Weights of a small GPT-style language model, trained from scratch on English Wikipedia.
Size: 18 layers, 8 heads of 64 (1 for keys and values), vocabulary 32000, 64.7M parameters.
Architecture: RMSNorm before each block, attention and MLP in parallel.
Training: a variant of Adam for these matrices, 733M tokens.
MLP neurons of a small language model. Each row is named by its layer, matrix (down: output weights) and neuron, and shows model dimensions 64-159. Each number is 200 + 20 x the weight over its row's rms, rounded and kept within 0 to 999.
A block is one neuron, or neurons of one layer that tend to fire together. Before each block is what it responds to, as a language model described it from the Wikipedia text at the highest values.

Elaboration-opening punctuation
L8.down48,200,215,209,161,197,184,187,198,197,190,212,208,254,221,246,239,227,183,222,195,196,226,185,204,181,168,173,217,210,182,191,197,149,190,223,188,231,247,181,199,201,208,214,211,219,201,203,215,229,220,200,202,218,216,191,216,224,194,226,175,197,199,177,171,202,202,196,195,198,164,160,201,147,190,199,196,199,179,198,166,194,210,248,185,194,210,204,218,206,214,214,186,189,187,190,226
L8.down225,209,187,225,200,216,189,190,205,203,211,232,207,221,199,207,179,205,181,245,179,185,209,197,171,200,190,185,183,196,232,192,194,186,210,178,194,185,229,202,156,218,217,240,207,199,196,225,199,200,173,197,205,185,202,164,197,181,195,219,187,171,205,214,154,186,192,180,213,219,234,177,207,158,190,184,171,208,196,210,198,208,258,177,197,180,246,215,170,183,187,163,194,182,144,178,247
L8.down270,204,194,207,210,204,178,201,222,209,205,220,200,224,213,227,220,177,189,215,167,180,195,189,200,238,212,186,226,199,215,201,195,172,195,236,177,226,183,205,205,210,152,207,204,162,211,195,190,202,200,201,172,181,175,203,191,220,169,225,184,175,170,204,173,174,206,209,179,199,188,169,238,164,163,186,164,177,201,194,203,217,186,172,213,153,186,209,201,209,228,237,217,176,170,204,189
L8.down341,220,194,205,179,137,201,202,178,200,188,176,174,171,181,242,217,214,199,219,195,208,199,210,221,196,177,186,156,197,209,218,207,179,211,236,207,209,193,175,188,191,200,184,200,207,244,206,220,172,247,198,178,230,197,231,209,200,201,201,177,168,211,181,167,199,171,182,194,242,188,225,206,183,217,178,166,194,160,196,206,192,189,204,205,193,221,218,187,217,236,204,252,170,193,158,192
L8.down1372,192,205,197,196,181,183,232,239,177,199,198,208,242,193,223,221,201,209,234,198,164,160,217,191,169,180,191,202,198,173,185,211,187,201,201,171,237,226,186,177,189,201,201,235,215,185,230,206,196,170,183,205,170,184,213,200,215,179,217,181,213,161,183,184,192,246,190,201,235,219,213,226,200,199,232,172,192,191,203,257,238,238,201,205,203,218,245,206,250,194,211,200,214,208,192,190
L8.down1482,214,200,190,182,203,209,214,210,176,201,180,145,210,201,222,209,209,197,187,208,203,173,210,190,213,223,172,172,172,194,208,189,185,213,198,206,211,212,195,226,210,222,165,197,175,226,207,204,198,200,245,186,182,234,204,211,241,201,231,203,215,175,198,154,202,210,194,201,193,187,194,232,235,182,193,196,217,207,206,186,229,194,215,221,177,244,229,224,191,209,213,209,166,165,188,191
L8.down1853,173,221,216,204,243,178,235,193,215,216,198,186,187,190,183,193,210,223,173,205,209,207,195,212,167,228,198,228,186,212,210,217,228,190,188,179,228,189,160,224,208,182,217,197,186,210,215,202,181,195,197,207,158,218,179,188,215,202,200,188,230,191,245,219,179,198,194,177,183,205,189,202,233,242,206,212,181,193,203,177,200,224,181,237,186,202,182,185,174,188,195,208,182,174,202,200
L8.down2011,208,216,192,210,192,230,196,218,179,221,185,210,200,208,206,192,264,207,196,198,184,208,198,208,176,181,180,209,200,174,218,227,192,190,234,211,173,183,240,173,185,220,216,163,194,271,170,194,255,207,224,204,204,206,214,244,174,196,194,206,181,212,209,173,205,162,211,235,178,205,215,218,182,207,208,167,193,189,204,187,205,230,224,217,198,206,211,197,205,190,196,204,199,200,193,187

Time colons, mid-name pieces
L4.down26,188,186,199,197,189,209,213,197,221,216,192,191,215,219,181,169,200,184,216,186,176,194,214,205,192,218,168,193,200,224,201,192,199,200,195,189,194,202,202,172,161,198,205,209,218,224,205,175,203,240,155,192,170,201,202,184,197,194,179,203,237,171,174,179,193,204,169,257,224,198,211,176,190,195,191,216,168,205,199,207,227,158,189,199,204,205,178,194,183,184,179,176,188,170,237,151
L4.down402,188,208,183,175,191,190,222,222,227,208,194,180,189,159,187,181,199,212,217,190,214,211,227,193,230,240,218,225,217,181,205,155,185,217,221,175,216,161,192,190,188,207,218,189,173,214,198,209,188,201,190,221,181,225,179,211,169,198,220,187,178,243,192,246,185,204,179,194,207,200,211,226,176,188,175,169,193,191,193,189,186,207,195,219,159,194,211,218,212,202,203,216,192,223,249,221
L4.down531,191,214,195,162,185,171,203,196,186,225,167,162,194,232,163,183,201,197,217,196,209,217,216,197,214,218,204,182,248,192,228,199,210,220,195,198,213,169,184,198,201,189,171,180,208,243,189,159,180,217,205,187,248,208,175,212,190,221,223,185,183,208,205,204,206,180,169,188,212,222,203,221,178,189,201,171,187,188,174,214,227,204,221,236,213,189,203,177,144,179,182,203,216,222,223,176
L4.down1614,167,222,163,195,194,215,221,193,177,218,182,201,215,216,237,181,215,191,232,209,207,214,218,182,217,209,190,208,215,173,189,189,204,172,186,190,201,213,227,190,249,201,219,199,204,186,222,185,193,179,183,228,231,207,174,186,199,211,197,166,198,188,194,165,225,209,222,174,206,215,198,207,190,198,174,196,223,193,219,178,201,196,215,193,209,197,233,185,227,184,219,219,184,175,190,163
L4.down1633,177,187,220,216,228,216,218,186,179,187,186,190,184,183,154,213,192,174,180,206,216,209,213,181,194,204,196,208,184,204,216,224,225,224,201,207,191,181,193,191,191,198,201,212,225,172,204,211,201,156,195,201,185,236,218,162,198,231,191,224,205,192,200,179,209,170,217,173,221,200,192,199,182,175,195,211,219,198,215,185,197,193,192,208,201,196,211,186,210,212,208,180,222,241,186,200
L4.down1775,209,183,150,198,218,210,166,175,207,220,159,202,196,190,218,179,185,198,230,190,187,188,189,218,229,213,214,198,203,220,214,229,188,200,201,212,218,185,231,204,192,207,201,221,176,170,191,204,193,185,195,206,242,234,211,202,169,231,235,194,189,206,197,194,203,163,204,159,191,210,204,161,162,166,209,191,187,243,221,203,202,214,165,210,216,208,149,143,188,207,215,218,176,145,169,161
L4.down1790,206,209,184,227,201,222,189,245,220,205,190,221,208,186,183,222,199,217,233,177,206,172,208,199,212,174,222,205,180,193,201,185,189,194,156,184,187,250,246,208,221,213,188,213,165,198,198,219,208,210,208,214,205,191,214,198,205,225,178,177,237,211,180,187,217,200,221,183,195,197,186,212,158,238,188,185,205,201,224,215,205,221,184,166,211,176,191,177,199,222,184,186,207,225,181,223
L4.down1805,202,167,196,191,167,221,200,196,221,227,194,198,217,204,204,190,169,199,206,224,204,189,213,226,225,204,224,186,182,180,185,223,218,193,184,245,221,204,222,203,202,209,181,229,178,202,200,211,162,178,199,186,202,203,207,154,179,216,204,181,185,222,212,189,196,178,193,189,192,233,166,190,190,178,200,180,202,208,179,179,182,189,181,207,218,225,175,188,186,232,150,168,191,172,207,201

Coordinating "and" in lists
L2.down1801,181,202,177,195,177,186,231,212,218,209,207,172,219,218,190,206,143,199,189,150,223,190,222,193,179,197,202,205,216,202,186,172,207,242,205,221,211,162,182,214,221,209,203,241,195,197,184,214,186,194,204,187,196,194,224,216,221,183,191,229,206,187,203,181,193,128,223,187,236,174,216,199,186,201,195,183,208,173,170,206,233,168,211,258,189,207,207,180,187,183,242,203,219,173,206,198

Opening parenthesis
L2.down525,253,183,238,169,193,205,217,185,208,185,212,200,201,143,201,212,182,195,234,196,201,192,204,191,194,201,192,197,188,193,208,221,207,190,215,172,213,186,184,211,199,221,226,221,184,187,230,184,218,220,198,168,212,190,222,193,188,172,210,220,204,226,188,191,199,211,191,184,196,214,183,194,219,171,228,241,203,182,210,191,258,194,220,185,189,196,187,207,207,207,192,158,198,195,199,189

Conjunction after long noun phrase
L8.down24,210,204,205,194,219,206,191,230,225,209,211,216,183,154,202,202,191,200,183,215,200,208,190,185,182,186,213,180,216,234,219,202,207,209,229,157,186,199,193,197,203,174,212,199,210,244,218,197,217,213,196,202,146,209,202,191,191,226,212,210,197,173,188,187,188,185,212,202,235,242,182,201,197,225,194,179,181,209,200,191,238,179,188,210,167,196,204,186,180,206,214,186,188,183,204,236
L8.down104,189,195,175,219,192,198,203,210,203,228,231,216,220,194,181,215,232,231,219,212,216,193,183,191,236,214,189,191,164,204,240,196,215,221,209,193,166,196,188,230,199,214,216,194,229,202,194,192,229,225,176,191,206,216,232,228,201,167,180,183,159,212,202,212,232,200,187,194,203,194,178,213,207,165,188,172,203,203,180,171,187,172,205,185,210,200,181,220,176,167,221,191,184,179,194,193
L8.down363,182,215,193,202,212,183,171,196,197,192,192,226,229,217,208,190,190,207,221,196,232,255,209,208,177,237,208,213,196,208,201,213,224,197,213,197,195,200,177,243,206,230,195,196,195,204,216,234,226,222,223,199,151,180,199,181,149,194,187,230,199,222,197,199,182,182,222,215,203,169,227,216,220,184,206,151,189,207,209,210,194,247,190,202,199,173,200,219,200,194,199,189,170,180,226,162
L8.down557,195,179,177,191,228,191,174,189,214,229,208,208,179,197,168,175,176,200,184,163,231,195,233,195,192,241,235,194,215,221,195,227,249,233,208,176,184,214,186,190,207,205,201,230,246,218,190,197,183,210,183,217,210,209,193,211,206,197,183,190,211,186,213,206,202,152,202,244,197,209,193,228,216,212,213,208,195,180,214,220,223,189,196,188,189,191,199,201,175,209,216,185,218,220,203,211
L8.down1059,227,229,193,183,194,175,171,172,223,213,210,194,198,210,187,175,144,201,239,159,206,204,234,176,181,200,201,192,199,196,185,217,194,190,172,178,203,193,156,193,217,230,204,231,207,225,190,198,189,235,225,212,207,196,250,191,223,173,200,208,192,222,199,177,183,202,208,208,239,197,188,190,205,188,168,204,214,229,180,209,217,186,182,224,205,198,185,214,190,195,183,217,206,184,190,196
L8.down1079,225,227,170,197,211,190,165,202,218,217,194,205,218,224,174,185,222,190,191,209,208,203,200,160,186,214,238,168,186,203,235,179,197,189,218,210,168,204,172,234,181,215,214,227,175,218,212,191,181,196,170,204,207,228,200,223,202,205,243,234,203,214,208,194,202,170,240,217,210,196,215,200,203,209,196,196,198,165,180,220,186,185,213,204,176,225,225,190,208,190,165,189,175,149,220,244
L8.down1121,195,190,178,213,203,180,211,197,210,182,181,221,210,205,173,162,150,194,235,182,209,203,207,194,186,190,193,194,206,188,197,194,193,212,215,211,202,198,206,198,196,223,235,226,221,211,175,199,174,222,186,173,217,216,201,193,198,217,216,180,198,172,190,221,183,166,188,219,238,181,213,195,185,203,191,191,185,215,224,205,225,211,201,178,229,228,223,192,213,188,220,194,244,183,167,180
L8.down1451,191,217,176,203,201,219,171,196,185,185,183,200,221,203,199,197,228,201,179,219,188,205,223,219,158,192,213,187,195,199,191,210,195,194,163,157,226,203,212,185,210,223,210,190,206,171,197,227,208,184,206,191,195,197,199,212,180,206,228,210,179,213,194,191,177,204,207,196,248,200,210,230,194,188,191,206,171,213,188,183,180,197,199,181,185,232,175,194,198,235,186,197,200,227,211,211

Number-completing suffixes
L4.down139,168,216,240,250,182,200,193,197,196,221,185,201,202,191,213,206,225,223,221,193,187,189,201,210,253,179,175,186,197,212,214,219,213,213,193,196,196,225,185,177,211,177,248,195,199,174,224,205,200,213,162,204,190,225,182,227,200,189,187,196,236,214,193,185,174,205,198,233,205,188,208,192,207,214,188,204,223,205,231,165,210,221,219,177,200,211,187,160,187,195,205,200,199,227,210,206
L4.down505,199,215,187,199,219,195,189,179,167,208,192,188,192,236,234,204,210,182,226,220,236,196,200,140,221,187,210,214,236,206,217,213,171,218,186,219,175,178,208,202,188,207,189,181,192,211,223,186,197,206,203,215,181,208,183,189,167,242,199,187,188,164,217,207,200,183,190,186,220,182,197,224,211,147,140,227,207,210,193,217,197,182,200,221,214,205,207,211,201,234,200,228,229,162,196,240
L4.down909,168,215,198,186,215,192,205,219,193,169,193,210,172,211,197,195,195,198,200,213,223,193,229,200,192,203,198,191,185,202,202,197,206,196,213,204,213,169,229,207,244,200,248,185,189,173,189,224,206,199,173,208,211,174,182,223,222,192,178,194,226,206,207,213,210,212,220,195,187,186,228,199,209,196,198,182,197,220,204,171,195,175,220,235,215,184,196,217,208,178,178,190,181,200,204,215
L4.down1154,191,201,203,201,188,207,182,187,177,222,192,180,182,205,215,183,204,225,199,208,199,207,235,192,206,204,195,200,206,204,208,186,219,193,168,197,238,190,209,197,204,162,193,209,183,219,225,183,162,185,191,171,234,204,179,204,179,171,154,228,216,244,220,188,199,184,204,183,211,201,189,189,192,229,190,203,195,222,230,194,165,163,229,201,194,202,198,214,190,181,211,232,174,217,188,194
L4.down1217,215,213,205,203,207,188,196,201,191,206,209,224,168,232,201,231,192,165,229,220,232,180,212,195,248,219,201,159,204,194,224,207,168,215,178,201,180,227,181,141,225,197,223,236,220,172,153,207,208,221,241,220,196,209,196,155,192,228,221,252,204,196,186,192,193,234,184,216,183,200,197,212,167,203,184,200,200,176,198,176,208,175,253,234,230,208,167,237,193,215,194,202,181,186,210,186
L4.down1377,225,196,217,173,217,225,230,214,225,239,204,213,221,220,146,199,230,227,210,204,198,180,232,198,220,210,220,183,180,193,170,196,192,215,192,219,198,197,204,209,213,215,229,238,181,194,224,188,200,222,209,208,215,171,213,184,177,198,188,193,191,182,192,174,214,186,209,171,199,188,200,202,166,173,173,234,201,219,200,213,187,207,216,231,204,196,176,197,192,215,186,195,188,197,218,216
L4.down1463,189,172,189,224,229,191,168,219,193,211,175,237,216,220,177,194,212,224,219,206,210,169,189,244,186,175,164,168,187,193,191,232,196,170,176,161,160,182,211,197,215,203,221,226,170,210,212,221,190,215,201,210,222,180,168,197,197,186,164,216,207,211,210,174,179,219,202,194,221,175,209,221,237,210,218,192,201,195,144,195,182,151,227,206,201,168,217,189,172,191,225,225,191,202,200,210
L4.down1594,193,213,202,157,191,218,203,172,191,202,214,191,196,230,161,209,221,170,219,213,203,180,200,198,216,207,186,175,179,193,182,206,205,210,175,210,145,187,172,173,195,189,248,203,199,208,169,209,201,226,242,212,195,200,202,179,180,194,230,238,189,173,171,163,182,219,169,202,201,210,204,177,214,210,244,239,227,198,217,219,214,197,240,221,141,212,166,228,210,184,184,228,186,231,195,195

Section headings and score dashes
L2.down1093,154,190,159,171,199,240,176,171,159,138,215,218,223,193,202,189,222,186,206,214,218,192,192,197,215,218,180,166,195,188,212,227,200,217,232,186,176,223,217,199,204,198,169,182,184,204,216,184,182,156,187,193,210,203,164,189,198,237,205,196,199,214,204,208,188,173,197,201,197,212,199,175,206,235,202,221,205,197,225,189,204,197,192,196,199,210,190,246,192,192,246,190,213,202,197,199

Subheading closing markers
L8.down560,166,176,203,191,194,201,187,188,206,195,209,232,208,225,194,206,173,242,202,212,198,185,208,194,193,192,213,167,204,199,202,172,203,194,242,210,215,186,193,172,204,185,206,209,206,223,161,195,182,200,218,141,189,200,195,244,208,216,182,237,190,189,196,193,164,192,164,182,221,219,201,217,200,194,184,191,201,248,191,208,231,173,210,167,194,186,210,203,211,183,197,164,206,198,176,171
L8.down608,165,202,216,171,206,194,199,197,186,201,189,176,220,201,243,235,234,199,203,167,183,198,220,214,201,205,213,192,170,210,226,222,203,182,222,217,192,202,203,202,144,210,229,198,196,205,246,189,206,239,226,209,218,211,181,175,176,248,217,198,174,174,151,206,226,196,231,192,188,259,185,171,201,186,173,194,215,203,174,194,201,186,231,193,210,240,220,220,200,157,177,211,204,177,205,202
L8.down705,217,170,182,196,191,160,181,186,144,223,191,188,211,170,181,201,185,240,191,168,191,210,178,159,227,165,204,173,191,202,222,191,209,231,198,190,218,203,194,177,205,187,159,203,183,195,204,208,187,209,190,180,222,209,190,224,213,208,193,224,164,216,176,209,194,205,213,194,225,214,209,190,200,168,203,192,249,196,230,134,192,199,185,191,199,178,228,191,189,219,184,217,225,202,238,178
L8.down715,223,204,167,193,218,240,218,178,210,208,207,209,228,192,184,221,212,218,188,210,196,213,211,184,195,159,184,173,217,198,178,180,210,186,193,201,174,212,230,194,213,202,190,230,232,183,190,242,184,210,225,165,200,210,233,234,207,189,186,235,173,173,170,178,183,183,190,191,221,178,179,188,194,147,211,203,224,217,194,194,220,220,168,175,198,197,247,202,206,193,183,204,198,178,185,194
L8.down1003,217,208,196,197,185,178,227,170,203,235,198,181,191,177,201,229,202,161,166,217,235,202,196,193,175,200,203,205,184,201,201,179,185,195,223,192,171,173,223,210,249,242,208,171,216,212,205,179,195,228,203,226,208,203,191,194,201,185,219,198,181,195,208,177,215,209,207,175,233,191,217,195,237,235,160,165,212,235,183,201,216,209,194,153,192,200,214,181,209,190,203,224,192,218,173,223
L8.down1011,180,207,274,188,208,201,213,195,179,174,174,197,201,177,184,173,202,247,212,196,199,203,177,185,193,238,210,211,187,202,179,201,189,211,205,215,163,227,184,225,195,210,224,193,204,163,201,163,214,190,202,193,221,213,223,195,183,229,191,212,206,183,163,194,188,200,175,207,231,223,202,216,185,189,216,189,217,224,222,207,198,191,221,213,203,169,190,178,177,215,184,182,197,225,200,191
L8.down1408,205,193,231,203,210,204,204,208,215,182,206,205,170,211,192,179,196,168,177,197,212,177,223,179,199,210,206,156,197,194,226,193,178,243,228,230,198,194,240,212,173,218,195,171,185,181,181,219,202,215,194,231,168,207,200,206,230,216,210,191,183,225,192,195,227,197,225,245,175,184,180,205,174,179,222,174,205,171,195,219,199,220,205,192,233,218,219,195,219,188,192,220,195,212,197,168
L8.down1742,226,212,191,195,203,162,192,177,158,210,181,193,204,203,208,198,220,233,187,153,203,216,225,196,153,234,205,179,217,212,185,206,215,192,178,252,164,205,211,203,221,166,175,248,166,228,176,196,214,200,205,237,191,212,203,225,218,202,209,196,167,196,195,195,199,201,168,187,181,214,192,186,186,155,175,200,230,189,219,240,220,227,163,221,204,206,217,184,185,189,216,196,220,221,170,182

Colons in scorers and times
L8.down337,185,224,230,193,223,186,186,168,206,221,154,235,195,214,190,188,208,214,187,164,217,229,179,195,170,236,239,149,203,222,179,200,168,188,148,205,188,179,174,201,224,196,215,200,198,224,206,230,192,193,177,234,175,242,179,212,232,197,204,197,215,219,209,202,202,200,187,230,221,201,204,212,215,214,207,216,209,196,192,218,188,229,208,172,208,229,189,173,167,182,175,193,237,178,187,190
L8.down347,208,177,176,204,191,179,213,261,181,191,174,204,242,219,179,239,203,220,214,208,134,208,179,188,192,223,187,201,207,210,198,198,184,217,200,202,179,242,221,202,235,194,222,207,209,205,204,194,165,190,186,208,212,161,164,207,174,149,176,175,208,203,219,214,206,232,212,221,209,179,172,207,197,166,180,208,222,209,187,197,216,206,209,200,188,219,226,232,189,176,214,212,196,198,199,252
L8.down837,181,200,200,189,211,202,204,195,196,207,231,185,208,181,214,218,183,238,205,202,181,231,204,221,207,154,208,189,189,211,188,201,177,204,244,216,199,202,195,193,206,183,220,214,196,185,226,165,186,214,176,170,197,218,198,199,195,200,185,231,166,211,195,182,208,202,218,210,190,267,200,184,177,164,184,207,215,195,172,216,209,206,211,207,236,194,167,204,216,230,182,209,228,180,185,181
L8.down862,208,203,168,202,186,228,179,197,183,162,181,228,212,218,203,190,181,210,197,209,196,188,202,159,175,208,184,187,182,192,184,207,185,193,215,223,182,196,197,222,200,191,231,188,177,196,234,220,190,198,198,210,218,196,204,213,192,153,171,215,169,226,180,159,204,181,199,185,221,223,182,203,184,181,171,211,204,184,170,194,213,202,178,191,208,182,195,206,214,162,187,209,209,219,169,193
L8.down885,197,210,230,205,207,186,224,198,216,206,191,189,217,182,185,201,155,216,181,208,177,206,203,182,190,187,186,213,201,172,232,221,230,239,209,168,204,175,233,210,177,211,181,203,214,200,191,214,200,251,225,178,215,198,197,171,194,227,172,198,228,223,165,200,210,192,212,197,220,220,182,206,197,230,175,227,215,181,204,196,191,187,168,214,165,217,216,211,201,205,182,196,242,212,235,234
L8.down1155,202,192,193,210,203,209,189,225,208,196,213,181,186,225,181,198,201,186,196,187,217,187,181,189,218,198,199,175,163,249,189,167,192,222,178,211,222,194,209,183,152,207,164,206,189,178,240,196,171,209,180,200,246,169,194,203,184,185,147,201,170,212,191,204,229,204,175,223,192,211,166,219,188,166,184,209,231,160,201,219,205,207,194,194,208,181,207,190,192,188,185,206,193,215,211,178
L8.down1468,186,211,190,193,209,203,190,229,165,200,200,201,231,193,228,226,219,196,217,187,203,209,228,212,195,188,185,195,207,222,228,225,191,146,224,182,211,225,181,180,214,232,204,222,225,199,195,214,219,198,207,175,228,224,229,219,199,192,185,215,213,200,182,204,228,194,215,171,168,193,238,238,180,140,169,193,185,182,212,207,155,197,196,222,180,195,210,185,217,187,187,167,199,174,209,191
L8.down1535,167,208,206,208,220,186,209,187,194,226,195,203,211,185,255,175,177,216,163,183,191,199,190,166,212,212,207,216,215,197,226,179,167,229,181,197,177,220,206,202,169,205,207,223,221,215,191,218,211,225,189,196,192,206,194,196,215,216,196,180,168,185,191,174,213,226,192,200,162,184,182,193,189,201,184,230,187,200,174,189,231,213,204,221,227,207,206,210,198,175,148,210,183,197,210,181

Separator after a number
L4.down125,194,175,209,209,176,208,182,206,197,195,179,211,229,220,183,176,218,162,200,183,192,181,217,200,202,209,189,208,198,211,183,213,200,218,218,193,193,200,185,233,203,182,219,181,231,240,177,193,192,178,197,206,206,233,184,153,197,201,212,215,185,186,242,207,232,204,200,187,185,233,156,212,212,204,222,209,214,217,186,181,186,190,217,182,165,205,202,199,215,177,225,236,209,179,218,184
L4.down543,226,198,159,211,182,215,182,160,237,182,185,202,161,199,155,209,196,190,160,174,183,169,195,185,189,185,238,203,223,243,195,184,221,196,224,183,196,170,195,179,242,191,189,204,216,195,187,222,206,208,227,228,149,220,183,196,182,216,203,227,199,197,151,190,161,226,154,209,201,189,201,209,206,156,224,179,187,203,226,193,194,212,207,236,211,201,242,190,197,196,218,221,198,192,202,240
L4.down1082,207,181,191,226,213,192,226,213,191,213,184,194,213,193,187,188,215,203,199,188,202,204,192,180,237,213,220,221,169,173,211,189,169,213,198,163,197,188,199,230,222,202,186,202,215,198,207,189,205,199,228,221,230,192,173,210,228,205,168,201,162,207,203,170,172,206,180,211,238,209,206,179,196,182,229,216,237,216,170,198,224,191,236,216,224,207,179,185,194,263,192,184,210,192,221,193
L4.down1121,221,222,219,201,202,228,171,173,210,232,169,197,227,194,191,202,203,191,194,227,181,166,201,205,248,174,209,197,210,205,200,204,204,200,191,209,220,192,186,197,217,186,206,201,212,206,269,222,190,207,178,181,201,200,192,195,218,216,244,185,185,239,244,152,186,216,195,206,195,187,178,174,209,193,189,179,195,200,197,216,196,214,250,166,239,235,209,178,168,226,192,207,232,190,222,182
L4.down1306,182,203,211,183,176,205,210,201,216,185,172,216,175,206,182,193,210,184,224,240,204,233,211,173,212,140,225,173,174,191,222,209,167,202,169,197,250,200,186,205,246,204,222,200,208,199,207,230,213,185,192,207,197,199,179,160,192,230,207,191,238,164,201,207,200,191,174,214,179,185,228,186,171,176,222,184,187,228,190,205,215,234,185,209,206,206,197,179,232,184,171,187,190,198,204,178
L4.down1427,188,208,188,189,189,220,172,210,176,181,208,163,203,200,203,207,195,188,194,179,213,186,180,205,226,179,189,193,224,209,162,190,174,200,203,177,214,188,211,207,222,220,173,201,254,195,181,186,203,201,210,169,264,215,199,205,193,208,203,230,211,200,212,220,174,193,176,194,216,213,178,148,178,186,206,219,176,247,203,238,203,203,199,234,196,200,167,183,186,189,198,204,207,198,214,196
L4.down1578,192,205,170,222,193,227,199,250,191,223,201,212,187,206,207,199,189,211,189,188,167,240,206,230,201,214,199,211,218,200,193,201,159,223,234,228,211,205,196,200,236,186,180,191,196,205,194,184,207,229,202,230,200,196,214,225,180,209,206,194,189,224,173,181,151,219,178,175,216,207,180,189,177,162,227,200,223,188,210,202,222,204,223,202,239,170,189,212,215,191,218,191,238,201,190,190
L4.down2044,188,192,185,245,219,181,156,199,191,166,214,208,212,198,187,186,188,191,245,161,189,198,209,207,232,193,176,210,226,206,193,238,200,186,256,182,188,213,214,210,207,192,159,178,210,194,172,189,200,201,199,167,203,247,176,181,177,232,197,223,178,232,188,224,198,189,206,215,218,201,187,192,195,189,206,186,151,218,208,170,204,173,193,214,212,216,238,180,196,216,223,222,197,181,182,153

Mid-word name fragments
L4.down650,231,172,207,215,203,192,194,204,223,207,219,155,210,208,252,169,190,173,198,226,197,228,226,196,193,230,181,183,212,189,155,241,139,172,203,206,171,227,208,200,205,201,189,199,196,215,199,219,180,216,198,191,195,185,208,204,201,183,196,181,214,199,183,195,194,196,186,225,200,219,211,223,219,199,215,199,192,215,227,187,222,177,216,195,184,172,202,168,199,201,226,204,195,174,205,203
L4.down818,204,214,199,189,173,180,185,199,229,216,214,201,188,189,244,175,191,183,203,222,173,173,207,190,211,253,227,232,211,207,154,136,217,188,187,187,242,173,233,163,206,215,181,218,198,190,199,190,197,183,186,189,181,190,216,198,185,199,222,195,149,195,208,160,230,195,225,210,228,186,181,194,187,208,202,212,187,185,173,197,184,191,206,180,199,224,182,210,204,194,172,204,202,212,235,178
L4.down852,188,200,197,218,198,204,180,183,182,201,210,192,191,198,211,182,186,213,190,181,146,207,172,196,196,246,174,224,183,233,198,195,189,172,201,199,200,216,192,236,196,175,181,183,192,208,190,191,194,203,195,176,219,230,199,168,237,163,184,179,201,207,223,195,180,223,212,180,224,217,182,203,169,211,182,165,190,202,197,213,213,156,213,139,179,222,172,213,189,191,190,178,211,200,174,204
L4.down911,205,173,199,176,183,204,176,227,162,223,173,182,222,209,222,200,173,196,210,229,223,189,221,157,198,199,203,185,213,184,216,195,204,201,206,198,213,196,210,221,198,193,194,206,206,161,203,195,195,173,177,214,183,207,205,168,218,198,236,191,205,185,184,190,184,188,197,178,208,225,222,175,219,229,159,174,173,190,205,211,228,201,200,197,242,238,145,174,219,197,172,196,159,213,189,222
L4.down959,221,189,212,180,237,179,193,219,171,228,196,191,199,218,214,154,220,184,195,184,194,211,213,156,184,246,209,215,159,201,224,222,199,217,185,188,205,188,156,203,160,161,185,197,230,198,186,209,205,189,196,201,200,211,159,206,196,188,196,186,170,157,180,177,189,242,225,184,195,221,209,194,206,181,212,169,196,211,199,196,204,230,197,181,200,240,195,195,224,190,210,206,189,168,237,229
L4.down1103,173,236,230,213,203,247,200,188,196,180,177,179,203,186,250,201,222,209,181,195,195,175,221,200,223,263,195,210,202,205,229,193,189,185,156,200,180,221,154,205,184,245,194,246,192,180,222,191,207,190,177,202,208,207,186,221,199,187,190,212,169,186,213,168,203,210,194,229,204,200,189,210,187,204,212,199,168,224,243,179,231,175,197,193,186,190,185,246,192,178,173,174,214,171,219,198
L4.down1531,197,244,220,191,198,186,212,227,213,197,255,165,228,224,217,192,196,197,191,154,182,187,196,174,192,208,184,186,193,205,229,206,187,204,234,197,219,189,199,193,198,160,204,155,223,191,193,208,205,235,237,163,200,211,220,195,175,205,206,228,174,199,205,205,197,183,204,198,195,212,224,212,221,186,227,169,187,190,186,206,191,178,207,170,204,212,215,189,189,213,184,207,203,188,176,215
L4.down1864,171,224,191,227,159,181,201,200,207,212,181,170,251,228,181,179,193,178,195,188,193,184,200,173,190,179,197,185,210,195,142,232,208,209,203,195,185,212,185,208,208,199,219,200,226,217,213,218,210,163,201,166,221,226,195,196,205,188,211,191,190,220,197,220,224,204,193,207,261,197,195,203,199,200,177,187,204,200,174,233,183,209,200,175,206,216,196,191,209,180,199,187,210,189,213,237

Colon before values
L2.down651,214,223,221,232,203,206,223,189,203,217,156,197,194,237,227,188,200,200,221,190,202,204,173,202,170,214,194,251,194,181,181,184,202,154,206,201,198,216,217,203,172,219,188,208,208,180,199,186,192,232,198,220,190,223,197,195,197,183,234,169,187,178,207,223,210,177,217,201,165,159,199,183,179,190,194,184,226,220,230,168,193,192,195,217,187,233,152,171,195,192,180,223,226,177,196,193